MLP neurons of a small language model. Each row is named by its layer, matrix (up: input weights) and neuron, and shows model dimensions 64-255. Each number is 128 + 32 x the weight over its row's rms, rounded and kept within 0 to 255. Numbers have three digits each.
After each neuron's rows, "fires after" lists the tokens most often just before its 100 highest values on Wikipedia text that the model never trained on.

L8.up131:108128127155095125112188129157111180166146119138114116150062076113147082152086125161148182128189147120040149130087088188138130193166112094117128091115156225092124102112101159115167098105141181160119150149151117162126098185116107129111138163075140092145158094166034195142075120142132095052106081172082144184132093159153140091106095131138047096121144142106134152115184126122127129088083109038095163144130142154149118102145059105087141123129127144157162168089135163142114130108123213141090159151166137146094123120135117133102134156101204148106129127139124137140178112133112103101
fires after: " S", " s", " f", " F", ",", " Y"

L6.up447:120119134138128162122087104117154194125147130155156150147139113133122118134159079249083136113128120080153115087115119132175182135166144163123108093148168090157123140143102141116117166083211175114234186104103118111148088169137112147145111106127100144097175118108138158116158062125116134170108109130152123153121127213089123123106147099114118135176135092143152147146107136098133135085093102119163146057137163143123091090133095080123108142124155127114158123124185089134182132081114120134168107128116137111120140072169103128133064127150209167217088101122160141154151176121082132138
fires after: "id", "os", "ap", "p", "res", " as"

L7.up61:136172150148167127128116132179145119150089168134140113159127129112150148142124114159113170128125122183120122102093139122095117145093067180168098151175147139125154171186132159107133166102140179141105088123057171153136097214119120087152127171118154114143121094157137061122084152138142146165073089144156088081137081147134097076127140129145110163144117131138112097123144120128088056123190138149179146110127187132174123135160068051171129129105193188142183111148118084062104081049101124138103151166084173077074109111109113154107154110188119108165123123118137121116168118138139140076
fires after: " W", "v", " v", "W", " H", " w"

L7.up527:176162118104147082162122135155141121100146151138104134116106141167127139096161128188145145145145136097085123193127120162149168121062122195108101119130104145152142177130133135125129185127132172112120112131152114016096083158162071136159155161126075082132102119128128137109125119075073157134145140133151072172074037099122058155101113154102135108151133113139073157182091130085146154092132102126091098106157179093157129132143161078108100114115128110123203118098127102174136085093171152143065094113148095167133112118150125112180128078114109113147122128147137141160134190121099129124
fires after: " to", " im", " be"

L7.up760:124130093152096138113105121096159145147139105132106133114051130136103071107136123190113124185138128120142159134139143151159182166179155103113156123098191167169165113178127138114055176058140143141138221111132073123162142222140082148150176132114117101141127108102140159164149129145175121108123117119158102133070155126114076175068141167090090094173149133123086112117161068121129142093051133055094067091125166162121096063148137120145133093146078113128113127091147132138138107093156150130108140093122139124160131109130116106119114090138163174164118092157122128155102140139052161063
fires after: "et", "t", "s", "ep", "es", "at"

L8.up138:111114075136149121149172124125128113159187120147139138197090134129163142039161111175142121123118099120081161131126124106119133145104145132100080113111185171111104138120153106104137099163149114154097088126119079103209147139158132134111073127100161101161149120118121169114117121117124131090154149098170156132089150112169138130115113198145126135112115122124164116123120077113120045114145113115118138147201169139161067059155060118032139081159195094190198155121114119156171092158137130126108110131174068155064190113089117144151167147138131123161142138112142101126115094112140160148
fires after: " on", "n", " ", " |", "2", " S"

L6.up962:125164123194227117120119109127154116113111151133121128142116164199169182178130118182162191137058133161104098140131107118120117129113110120172129168133203102103124164132193105105109146101127146161093095111140093190112133139101110179111122131085125088134170097137134100160170163120070143069078128128117132159138028164137118107126099120099151109126118119107133137143139189072077090136160103138075143148147109115208149147167141125118118088109153208164133115115144122075137096111082167163097121122078182101137078099113105130115166160102138086131186111114085090112120166107185140072
fires after: " M", " H", " W", "a", " L"

L6.up453:114122096161157065151148097093103143138145139155105195161152116161180094192083089155079158136151108091124134129158060147158204177163124133111100115136108100156186154137160061114125090064162112160104137170101112101135115135154112109127150125070116102140113148128099166122120122162065145106151174117113134115140127145126125150157164152119091112140142100151132118170091139087128156194077100136151098091109157098124179037142115100137186135137215119189165156103125120120134126131173098204177099111134185157116198045101135152161137165152176136155127095102248141142147166126121086117
fires after: " R", "iv", " re", " to", "urn"

L6.up944:114146130117142136153129123124067129153171133091127117171157101124150127131104093129123162131171090080123190152166080125149161134089162175131120185096086060155152144156120169120126115122122162095162120122120073107071170125144108125129130089151159088156051122139094150123163150111152171117175109115154115088166137132119099116164185132116145111136174107116093079150162118136050064171072066103143200070141187129107067105132120100156152101111120126134119120146151115108137153097102136208187026114126131169135225123082174151109075057154142108149166136132164157133147113131066144154
fires after: " bec", "res", "s", "ver", "ear", "st"

L6.up182:159142089154074132111100078087144157123189151159151113139129164125097126160141115167129103153176167127125085124139156114140115143072118227141107144145156109099077110165068110083113150149197191114111179128177136106111134137137121166158141138135073052145105024095148135162207107128123134130135137125153147099103146097147106149115202154097116104089207105214101131117142129162104131102176134120109137052145160132122124100144154089105133048150156110141159139123121123158099119150089151118079149122121121150117124144199093073180061081099127139167121134111141113128145080116149109123
fires after: " p", " P", "P", "art", "p", "s"

L6.up304:122172099138141147138051142081158151091195133129115145208055113123133049085123123195104122141178098138124124161138175154171148176098122098135093105139167139119139151159150151119110175088115180155167164150115130073145145141077097125147194101081104057162130055124105145177128137175102142073110115128109083162110095148136125141078133127091126124162202135116068077133193175120104156105130064099107095103152119161129135149141103108159132118134078125163150160110106101133166118090142150140123060124111107122126117085090141183168133125050142217157090139120178171100108124132093121164
fires after: " s", " A", " n", " a", "at", "s"

L8.up844:171172101101184123116148110157172136111093112183234112195113119109140121076171131129131123126137160105075137137185150103133175089122048109138169119093082131084121145183125159115127106143102156202117127130170143088108099149156091208186131168129094107105140133084099132126160163144180148090112092094096104088161114165112095136115072130118093102170118143135156128127149083117085121106153106137152167117137161128143081164142113096100082087160116138102187099119124113144089096112091148168155104138106119101103074161118184171121098091146102150132134113060076082098143091102092123141
fires after: " E", " e", "u", "E", " O", " U"

L4.up392:173116135147130117133196107090220194079118201131139150111111152154178163152128092204174112140061113159132091148037181164213076124111111081140123099148167155128131139188137180106091105140166101188123164119114114094117164107142109113098208134116123072146139116160135108085130137095119140110129115140093135148138068143175151129060161096103151152138076058143154139143158137070128116082116084140095156127146151117111091141148114095181092119083107149079131103144157084107129122131121122106131136124123120147140147117117083093163115122137145129182099124141166116127167207096111116117
fires after: " m", " M", " l", "l", "r", " e"

L8.up763:173115148175090121154081113078105169139169117135099127143146175136126118159136114145087115094120143134142137135049132129122230058102106127165144166097071113101077164143143125115099141093160182160073117124119075106161058183097137131140120115075129096154150131154111043110146149131155196137120171139101132071118126106129059144151162157140134073130149101160142155120193094124061148154084137119120136109095128106090164122160048117126116097119126124166176149106153134082115121155119204101214113155095094148146144152140116127159149153097107169093113142094134104213161131151081108106
fires after: " G", " P", " Sp", " app", " p", "p"

L6.up254:177132114131132159131111130076185163043121175153132143099093125113120102170158125158147146180103160116146101215121112149127124183130130141134135175126154196160145175116101060121064137078180086201176155062154118139169130192152090129180089142074064106102132123082094131130158116160165150099130155121167114105123155117132136095121153148111103053224151145140107102116159139108080147118131153099125092061129232144113136131135111107118101061143113135119156123152059087135145128134132156151132122108090086149103134161140157125143116087136162116132114086131119148110167134121113069092
fires after: "re", " pro", " ad", " p"

L8.up511:111141193114116130115104100110123146162217142099102104114109085133104090130096113186149106163140072125093140166109131096128144102159140164155114160116146203199121182132154133101156139064079150196156134101177122090181087187195122155211171116109126043148094153142120096143145155141147123121110105023170113123074094136162131112137121144080114040108170120133037117146106117114063138157099144113072108091128152124116064131145112058150116104136170192090115132150113168082156146162076166100145111143152142120136167044133130114085107111108165188125137091118096190159117099178083112153
fires after: "s", " A", "d", "x", " a", " I"

L8.up951:111167100138171131129155118115131160133069120128168158179101141134099136107113112116091148208174114116085125109082142127101159116138120205137191103092128135169138110123108107078086117161214052090116120100146159124176093114151117186139105169119137137123146146135114095066095133148112170112136112143144185135108101125114085077122163155158129090120119051088097125148176137144138110158192132058156140113147108124131173130151091114090078119066129118123089126143092055104146125129108132120147101191124121077118223177079094156107148106182070148100172105091086128097156163113117098107
fires after: "3", "195", "1", "196", "7", "200"

L7.up553:109153114178155118208145086121127153113156188174147191161094105201132087197133139131114150147143102120101165076144098155107166143091108099073088157089115150172101127125150132117108143071109147098124167086086158074151109157225111187153145135109137138118137124123078143151061131161120146153112133116153180122128108099148111106125208145129125138148125099128126159187094112157110173142139120121159116139152144126188097096150158078085106138089192164107156112115135131097140109146191151141050096135133126156070181101067104070187137142148192084166107126147143191134149088138072107111
fires after: " re", " he", "s", "y", " has", " to"

L6.up961:060127145120184135144123072067143124093231137135108154157069118129158160075147091198164156131090090134110126155123108116157120132166137128105111092045209161118123177163144100097142092142095160120171102139211144137154149128167121136167134105098145127209125131129104107139135147073127119120150103127149154162134136162168107086107137128075164117149175078119091139161173140102048085110093111122146137129203121157111095110150067077140148116132177137106124137091139147115140124100140195143176064107112091147099117072092163068088096125144208164145067133119107152138152133067093175130
fires after: " A", " |", "re", " S", " a", " s"

L8.up866:171142140122101080124105159098141218111126175120148134127184148159135140052145119114108094122094134113106110153121136173086082052097077175127111192122144162110072145129154128144081108174150186175118096132108102080084137119082127122173148121147072053147140071118121119136099098109105231146158146105125151120122094121141118146145102134081144074152179160156086123131133099169074134111152090124110131055163115078180081095135102080107137104130128157093110110146087088116087113151086160142139117088093127110179187163126147088160134067116119146144165146139143119154172100145079067106
fires after: "ch", " Ch", "ro", " ch", " r"

L7.up1023:181141130112112130103053213175172147137123117149129149145127145091162117090167058134092126148144172177117137085132150071125149148097127123136164064107165129138183103124080114107084176096183153107178132109114076066153086128171132155143115114144122117165138132116129141116107092123178147151115135125158066098118156142098091101073108132146100177167163139146142074119168102117118076163094177111102115099183125151149088156156078131123153038130161098093114147138072140159128140119108130166072149121098135166095129138127062130097096102088166104170053107100209115097121083070103096106
fires after: " (", " =\n\n", "201", "199", "b", "ubl"

L6.up307:141176145130113106146135093066112160081113142094182143162145142138114122090161118099151113134135172156089126143111222163121121088071051146164162152139168110110103139159127106121107188142135183124123097168124114133101049164105113127195126117119102140175121072089108105160144108103153161140077132162139137090130112152104076143094138164120107193142098147183117123154157067103117088111145142122105180132140095125200096162157115144111185153132130139173134131043090124154062076130088175125174142147126136106125089160074072059121146121118085181128178141112141152148176092092078093109
fires after: " Ch", "ar", "ur", " ch", "ch"

L8.up702:118083134131118117101085116138193139120123170136186122163139193128093155139130131230192114146092111140104065082058136150169190175098142162155159151178052084106094104118116107070112125120158125085149190115094120141125102164132109105131104158110156124127162106171145098084201078173148138096128095122141076101094140122169139107145161155131152110177205071133079112129106107136114132086136141152116130045146138138100177087151072066155106107120095123120182109121141098136124115114092158106138088074127133109133187126116161152159063082081157131095097136076088171136143150136075098102
fires after: "et", "ow", " P", "up", "P"

L4.up81:183128106129095180170164112091136211132176183130119146134114096086094077117158054113076116123144135138159121067127150122226153129068065204162075179166086084162102120170133144106111162116231167144169133083115070089146110120119135110140148141130138117141087102098146083107178106171138177096119124126162127130151126132210130136158160218144140124129136144166142139114157095143099166106143100126080056090146166109124171138125123076120162126108104084128110096045153115150138116099115161142166138121112106137140161139088110164139155107134131130167143108120212099101148154133129145112
fires after: " st", " St", "iv", "or", "r", "im"

L7.up626:072129114165170118188086109113113142133136162126077142102081162194116100184119123144128139207169147099098179168155108146166110180105093156077150119111112166152163096146147121100140178083119104153149192107170135069172175132198052124130121153144135089104100081179079140119087102099126148104198160058154113143125117162130155160035113153068129134197129127105107131097100151108178128130154100111143118131140138088167096117153130132095105097148218131144158133122135123136163073113145132121049113115109097152123118081092086110160126119152140071180121155154183155152131120101176115091
fires after: " was", " not", " be", " to", "ould", " were"

L7.up863:120111113114138081150132060106139130121197142101101196153117164178165149116111120109184150164071087115061098142126119122099118139106084216147112155101118130126101160143126100097128139080152096095121112136170118097184117193181100096143133124132160119152083115137085071136183173078073089126125144129116104127190132125115081128128153124113113100104186072160138124147121069090107119157104131102125122127132120098186167174167130092144125081092140163136163097135134196148134130092096154128085116143155122091135168138116150073159173151082078041126130127108093189211144174111137123141
fires after: "r", " g", " J", "l", "h", "i"

L8.up904:102112096115173092138182131110136123156164116116110120118101120148086151167149129096193120138187155167136104139131092100104154106106120140140144130100070078083152180145093118090134129165157134080092092107135119134196125163143109131177113115120117163150159095149092068134177123122116175142128067124112136128146115163149103096084168192119061061137105156123089095111123102088122096113157082042119138168087122123116139076175109144074126086155165112143139125090105154117165098136095182090105153110135107107124124147159126158162110152111108156159149152123084093130191195129079109072
fires after: " f", "g", " p", " F", "f"

L4.up414:087120137141201079197113150137092138097126114112096124117131144188172163119096111112140170156142164142117123156147110077168121105114053093212131118144150037112134125145151167120126104139136178152092149103123108130096145088129115185182126124113116136105125139122093084090151169127070148098190094122119151103162059249142146082150140115131122122174165138113134124129142158079148141152101061046093090138127143137137134153142111113120128097161166133138126088144136154103066098155175130132097124120091109136137098128103107101117149185076064087100101092116123144109143162120132166042
fires after: " L", "ich", " H", " y", " W", " G"

L6.up724:082171126228144150156070125101109128156153168126167133142158127089119070118115129147153155109098120088139150210101113119096172179107090117134098136105155164186152144152105170112130092115141114134167149128146121050110140144120093093141191123115083124135150074125097162159168062056172163117135127124108112103141130170133092146073153134113127076146176110162076072149178132070132097089154055144137140063142186177104080155141112125155122100114143124092172113081122161110126089173118155148117112132122113118134164141077128098102133129122162173151078122145156161106118184149160085149
fires after: " n", "s", " s", "us", " ("

L6.up378:196113152141132108093108065086123136098172130149137167091140121133135161146179120168093144117133189104122121095086090167060159091145133229104131190150127082136096138194164127104089164108147192149103143115111128127126047176127147139170104121120149109095098081099107071168131127110149147107110141136115132117136123110128098137151193213150107092127180160165104117143117173155105067131100126185102085051135140111194115091185115114136187085136061146137105141162187134147144097160090138148113125150098179143121110155158141094170107072108112137155145110108178126199073123120136121079
fires after: " p", "h", "in", " P", " V", "v"

L7.up473:075204113158161089180094087156134143122177228098147148182093170150166092162125113135151119126145087151129186129123128136092143154137112102157094098126069123139108105182161198115125175095168151128103187094167108076086144105177092189129115209129101069128124121180111137080172127124073160152118140106081076166096091139167119145079132171083153192172088131134106096149113134119120144100122085130100119121163143147165106160132128093144098088126202216117184139145102103133163076120139157099111129148118147149115127117100154121184113095073110084134116131141117189118088154141118073092
fires after: " to", "ould", "an", "ill"

L8.up652:143135137122129073127156102122142133140130189172094129090093069157086162120142133104135119173177171156093127146133130152115143146168116088112133089151133180056181130126081153119121088153161189134147092105081110093089145153149140116153162170137114095119123098171114076125155118123182137108162143144129210083087169176157073118100143140119037119126174117156133157194132091172106127063117092057122136167113130114143113101147120131041118087116135152123089124140123142114106134127112097066075096107132110149100129166181085118144125162049161088113128096153079113153152136105150113119
fires after: "f", " f", "b", " F", "p", " p"

L6.up573:113231124154162101131139143131147160090147144165114159196119157179118124112100116122121137113101104125102142156146139082125136109100153075146149138106087122112120167155107204130119111115157127135103172076106139089152128133177114091111102079098155204129074096093124126169103148139123131106104098162165099095139122139209123129112137236116145157099116101145139112187106061144134143176106127143114077114136114124167123186155120136174097114100109120119143160156140069149128087095105153152172098139189098140122104124106153090059160090051107162137138086105151106168162159117082107125
fires after: " cont", "t", "ri", "re", " C", " ag"

L8.up13:122110167124168129077103091157153170159205140154124165180141105134099120127117122149136127157116149171141127153112156085119195123116014161141164117083127088095117138146153173100069124153191124202164145142106129122092093131135124188167154149094139073095110135126118083126096156136138166060143111143099152129160074104155076144125124076083091082147159158128120109195120162164123099092123108164147133072097167130145127074127157150075135103101143185111134095193167126110079101135137114111144086158083107160068109074178157099113111172114133201094060092072129116114160123105132137111
fires after: " M", " E", " e", " ", " J", " P"

L8.up982:174186100142075113203107132176104115154195112150111116104103139143105118111168135177147129163168162140141107158161121161085130143134109137108103165126094165151122180121143121104114154112113168145115120078171012070190123123124112161166156093101101166097153148095146120124165090074109175093118096136181059166157120107160045164134096158094111127155125105120093151151135102081112092075188080127107119100217166138121080156135119115096119146091097136155095117102145127159123086113172152134172133122145090145129105142113119166107139108065116159140163111132192087179159136118114156142
fires after: " to", " the", "al", " was", " a", "ial"

L7.up922:135118152155124129189191107143101117116119132122143126129121122151120171104116110124157121109157092083084188109108168161118124068134145150119113110129090170146117134125105082117096099136180130136162180074223176113149083158153129152099167061123074158180062123094136098162130148160089105139131116091186126149151111114146088120097196177085148179148058110113134137121158095130143157149119145116097095061148087059202163102162136159118077149109103108082158109109200133103090134109059185175125142150138157117134124116064124079054157077148170116159123105111181107120159124140107184084
fires after: "ri", "ou", "at", "t", " rec"

L8.up872:142146085137141173104075052093133135175096119137148132153114109133139120126159064184137097143159109118096153095140165108160141137110139095119110163142150085189157136116101099096113108156129145109141153047130136122125127127120115138108147126121144164117024125084138089092109112126122165141135102102170084120172137162138100113108179153137065133152113073158158137152158095121125094138099128102142085087195166157155047135135100116088100113102117101087148087134115171150167154133055117119172148197127054210149165103088085180159157129137141168221103094139157216134147113077087072115
fires after: "are", "res", "ire", "re", "ess", "is"

L4.up826:194175102117121155108149082098135147119167117134155160171143096105116109155140099127095153143149118156133139090071134097142103164111086135160078169089146131155101123111072093116119119155192146094147190137102182102166093146156138149128111174142149104118117109109063104118135115087151188127137090125163174062133106120134110143147219165149076120114081075143189121138179156113131136154157106096117141102215182096109072129138109117104101098072091126157149156137125097121134116096122130114119168157130047147118185096137115053162081100158153079100146088123215172110189147117128068130
fires after: "201", "200", "199", "197", "198", "196"

L8.up945:111131160164178163173118141134141189146200136156111198152075134153126086124146105176137151148157132130153204162111137156068116133142140123120151044086125076107148175135109113099071127134166158159075118154096105051165127200066129145156115098128125155122142131173096091084151115158134136159127126098131167138137100175157109123144131141159041114172118091138148170108127127191138130111157154091110142122105134142087113136139104093102147125094161176173095118141077103127131082091123119102131123135127180137096125129135099148143110140062106171115071092097132101183196149145132046116
fires after: " D", " F", "d", " d", "f", " V"

L8.up836:132169124145136073125076171142129174132160159160111144094082111132193115131201111160153187092136101138077126128096159115129166167146113151088150072135146137091152172126138163149123110096162141175099106101104137116126115125177127176105140129147118072111161114142108164138126082140115096108054125136134056118090124134114132198104126088158042150129122168114143081158197141089168097095113118130063171093136133170151045146149095132124135109105132163122072125090105064101135118113114147052121129165173162155045103155128092152105166054143135146118098169097149149112069116153157116137
fires after: " ", "b", " (", "–", " was", "ous"

L7.up729:140118144152098116184118098148106131097108194096171145175077127161157129123176148151113163159159104145113144153142201174107092118127140130084095121101167142162206176144187092121097149109116115134140150092133138049089128159138072127132139147130049072132114118140097126124137133134119108107130184105122110162138085073121092149124118109109147155139123099119082182177173211128104077114090149129099065128141173180125086142151127126145095144111113104084140134116154080141150096113080160082118109102138100142103110169116080142145146146081159109131114124119136150192105179136165071146
fires after: " p", "os", " is", " s", " ex", " be"

L6.up683:191173092124141162128112119117133155160176152161139169172097160112107128125121126232104140098106144069128162156143095084113193168110125141129063127086077091167130150161065134126131165118177115114132108093100136102147111163147107077084160108089143106120126111097079112127161081114136110139124132129172120111100126145120075137156194170127119100157137117143087125185080091143106132158092130145101099083169147125175128151144149118144092146113156102162146146045112105102185119139126144153084082105161114084120223082092142142158073112138151141198150130134155131130123146090153112114
fires after: " re", " to", "ear", "oin", "ce"

L7.up10:172133128120100082112129071102197133093092124098141147083108127176133059139166125191154105169098136109119149147120133178125187140188114195103174126152162177119168121154112066109066146158187132109074140075159136113153129151157113170179134130121095087157157138174111092100154092152165134076171130132163107175056127109148123090102146205116127121122139146142124139153164131095140092088102131063047063088125103098143169150152128123072107103127087082105154109145164118131139088072085222130078147115125109101121135186161122107156130101104141137149169114121083136104205156136141090124
fires after: " p", "ur", "re", "oin", "ow"

L6.up441:172160108178163064179180146159195110124103173131132130115145188109175118113095108125150122174123182144116174087120127116095088124175097104126126142119075164094087179132132138118107105107167176118093146137169111130104118107143123135076087142179117085155135179133085115170153085118124139139035135122106037110160127119134087160139115163119134156131123122117052136139157111113089088136071108137109120082158149136155144158146114113123168110080202170088162140144123121151109073172151207119060141112150159207109121158187082096143094114118133061197109117139123111170175125133133125167
fires after: " b", " st", " to", " B"

L7.up345:078143123123213124148176127066127132177111139192085156189108171116140105080182129112220102098123120082044096128119110113111121105110120099149121121130148113086130158152111113098136095157125094108109121126146163093171124166194104190126137132093143068157095046150130117125157128130116164095125107108177154138067080168114128148113128129118138133164113135116120151171132062152072100147171115121156093154174170114133113059157072147084058120153218114159151161113113157148131079147106175140146179128126177125109102101112098141113136158153100139161203111124136097103100102068112158076
fires after: " |", " V", " O", " N", " Re", " "

L6.up142:162140113133083077129202144125205147120103163108128146119121101202114183069187103128162175146089156136117148123102155082100121086078092158170124182085114136122089177187154131120081094159142100110168117120132084114121143110166125165095143119123160124129166106130131075118160141089148124110096155166120151171133092109127081117156146114101133096115098068137103164149125144111113122090090071130070155104157121121085114152146140115107130067059107110109078119140170089088152118140057136128085118115139132147109130145114135118129150073122150102075170147118134105139158190143139120090
fires after: " b", "r", " p"

L6.up886:112159128151186115160153157110168160155078160103093156113073145127158177154146126164157172149092097178133144122145148104098125099143097125201087119110146080118138187110161126130130115107112148118040066117154134178131161194108104166145114177118103102098087138116106092125122112155131181103079087125125146128175136176183062101122103112124119097130110169098116169122098173057087151147168117049101154141120130144141113176123085096152103152133169165113183077154117151115081124124171214156127083134180085106134102114127153099079175132090182092109133140124088140121139201124168166123
fires after: " L", " |", " H", " l", " h", " m"

L4.up516:112187125147126159138133086157147189174142143153130154107103032122089138132172105171169102157144177120156120118092188103175196096094138061153152133120051138152137160164142159092117134154152123115125170153152085076057089115130112156069116147164111058112100149102139145098175115148138158109139142105145099078167133120182061114111172171123085026135100098125125091131138112098088157126133125146131099079144158123133134086136141078160096145097098081073152114105142112141157117090131155174162097113128054185130180156145139114119102091091146152170129111132134159179129121138067118143
fires after: "v", "s", "iv", "c", "res", "ed"

L6.up912:161132142152124109173176156133119163154118141120047148115100094178131082052166101134158125153068088074136090104181156149149140080091144206164150146093100159087098132174108105112115159081106119096131104150110123168089115148156126159099157070114129109178106146132133071128202132165142136106120092154126130193072147084148127113159088154125161131112135162169104137152161061188096124115078120087105168161124078115166163094158119135119150075045154142124146137131154148077123118171124150171074130123127181086165138145162131143084192128107090130106158145128103142152171170151113175088
fires after: " G", "r", "ot", "t", " H"

L8.up408:105126146139085147125219070144131131162196109210078098079063079141127129138162108110152180146113084136071122170105134144161110080093147114063089106151072236125142125146107173122105098096131143128131128081128168130144070121180118200096206096127110123180159126173143116136179134159089103101116156116118124156140121152122136111129156193119164139142109074128122167092184093134091175170113124124159107105151124086156103104153101149115107080083135128119115137153087124107121132099141145128127162186142142133102148156071139144118129152150103113146074100114074146196082170129038147110
fires after: " t", "t", "as", "ou", "er"

L7.up681:108122126110115101048105088195157171117181110118185167115102114167106178154182100162170173137144128118102087119094114110074121078096130196112166122134082090114088117174121126101136160162196131145132166106140084069152070186094107177153151094115169161118095116118153144158128155108139132106145165180158150124219081140197113148047156153101097118129155099131104148109114075096111069115164167129118194104145110068155094154152068104094111078102099084165123080118184145153148117135064134123132090160170191165113109141122137090107097124135093125128123148132107156128101183100144104175
fires after: "ol", "il", "ar", "al", "i"

L8.up3:190116165184096148163090170147119109115184160150166101113095117111090068169119108184192123102125119150096126160097131097149140064103123133177135177151097163125132133146129091105106089102156079175163132089132122095177081147103128170179125172099092086082123140190120162085229121153149137129094125148128117142100125202142148108117141204127119146150122102154135124105115117086135126161105108138097139128138169134142124164154076096133088096063171168119187159070149131129131106159089160172132153123141121075105160139112120140103108097077134159123144083116110172104122165135148103059
fires after: " P", " in", " to", " A", " of", "P"

L6.up277:093108126148116172111130136111139180151179170141167161168098097132104111095216073156167141126121087102163174125136190153192154130065143171067140063070136097156145108211144105103109138129144099127136183101137104110059102147136104102102147161130093100147082161083136170138156122146144112098127112104176091173136158131142121145109163142137132125094193139130064085152098098156143080097085138123139087058164159166118067045131121105179160135138106085105119118092162104143166125138109131113097132139124176137129189142121125168076089135150215123201126093126131206102121104096088128165
fires after: "id", "s", "t", "are", "ot", "res"

L8.up745:146157117103147143125134149145075142144123106132122155149156074133115058054130104113123175143112151120078132043121136150134160121114137160157177135124100166108127147152096112086113143086107208092147104095078141054128103141151140141105155130093139075173155155123138133143188133187147094101157164138108124070132075155116101130179157161154111153167120139124064124099170080171118124113139077155108119111167150054087111137143141064143168072096095135108111144030153106173115127102130091181190114138147140114104148109190116110089153090080140140167111125110130090154166110104145115070
fires after: " St", " st", " ", "w", "n", "r"

L7.up301:098142197147109092134100107137108129168183141122151091150099101193168132161137111163135209107052088102137098152122098090124215080141079160165133120066129156145114111124157161100138093117084118150155136105130166126166072181142130230189133169139095101119083167135108077161092129067141125098112082105127144122095068174127082103078117138073128147115122119113113152211151129167126084167156114132106172117131148130211160113158086085123112157110120153095095118154173125118091119158154202141140136154141147117133131058160113114070104111083148129100170142116073143154164178145104145121
fires after: " A", " J", " E", " I", "U"

L8.up477:139099115145130126156145084139098163192171154133119094077093146161143137104210091155163129115193170080149119107117125178137117103112088161114160082149109141082075168177137113094124135144149109118096096146131107097181052182156142203127109071146155120199094079175058132133105143121110121131129099101147130166170142052096118125084114130074072131064174132155150118098078151099125121153098125059133159119163137108113144101146134051163108055136097113135147076114150154174115164102096158100141121163153199124121101151110152126110134093168125068100079097093153189111182143165163154120
fires after: "r", "ar", "ol", " E", "er", "i"

L7.up305:146202153157150092161091131149176157101148185085173149131121156132126102176166138107201124106118129096141148156152084080119141146126085128105118055109105215199124117171120135118069182103141147135110128089162114078095118150172061121082130149084084078138108110129101114111083164157097113151166178161144065174064120152144102170077182138076125176168137099088027096121103105107115151079149069066159112127117151094167117127153144140145094170117129116121199114151123125130144106091128175118096185129138078128143123134136137139177103104102127101186129117148145135108121149166138067100
fires after: " to", " re", " s", " ex"

L6.up960:135133101130147151180112139144186119145094121183161136131109135116200169132151087124126131149083107191074128128082154066193185123130080112145139075094201104172182160117118115096137100081156131132126078116094100094163121127176136117114131091183113106163129162158098108115152128064149098103099112113124094112142154144085075145114158113141138155092154137134138047109172201104122067166102118118086162109151157147135087149166109124126107118155129129152110150163059081136095141136104131130172126191170106176123105161109135157142166109166107113087017056102191190156143149129118127109
fires after: " (", "b", "–"

L6.up559:205137141136138132113159099068152167128139116180163090146155160112122134167127108198099125128143166144113136156051156116109180121161154155128174153118127085113103094201117132122096140149167184172122192155151131092197094108157114133115113154091152147114101129093093071072157153089146144132160096176129090074116133093139134147104143185116059142103106140154119060127103154117129145147063151123095148061119181123123063097133103114114142086130090128119137102139126082124119118216082146146126159146119126123096170125176129166188110078127103181085127112128129161199158099146118096102
fires after: " p", " P", "pr", " comp", "p", "P"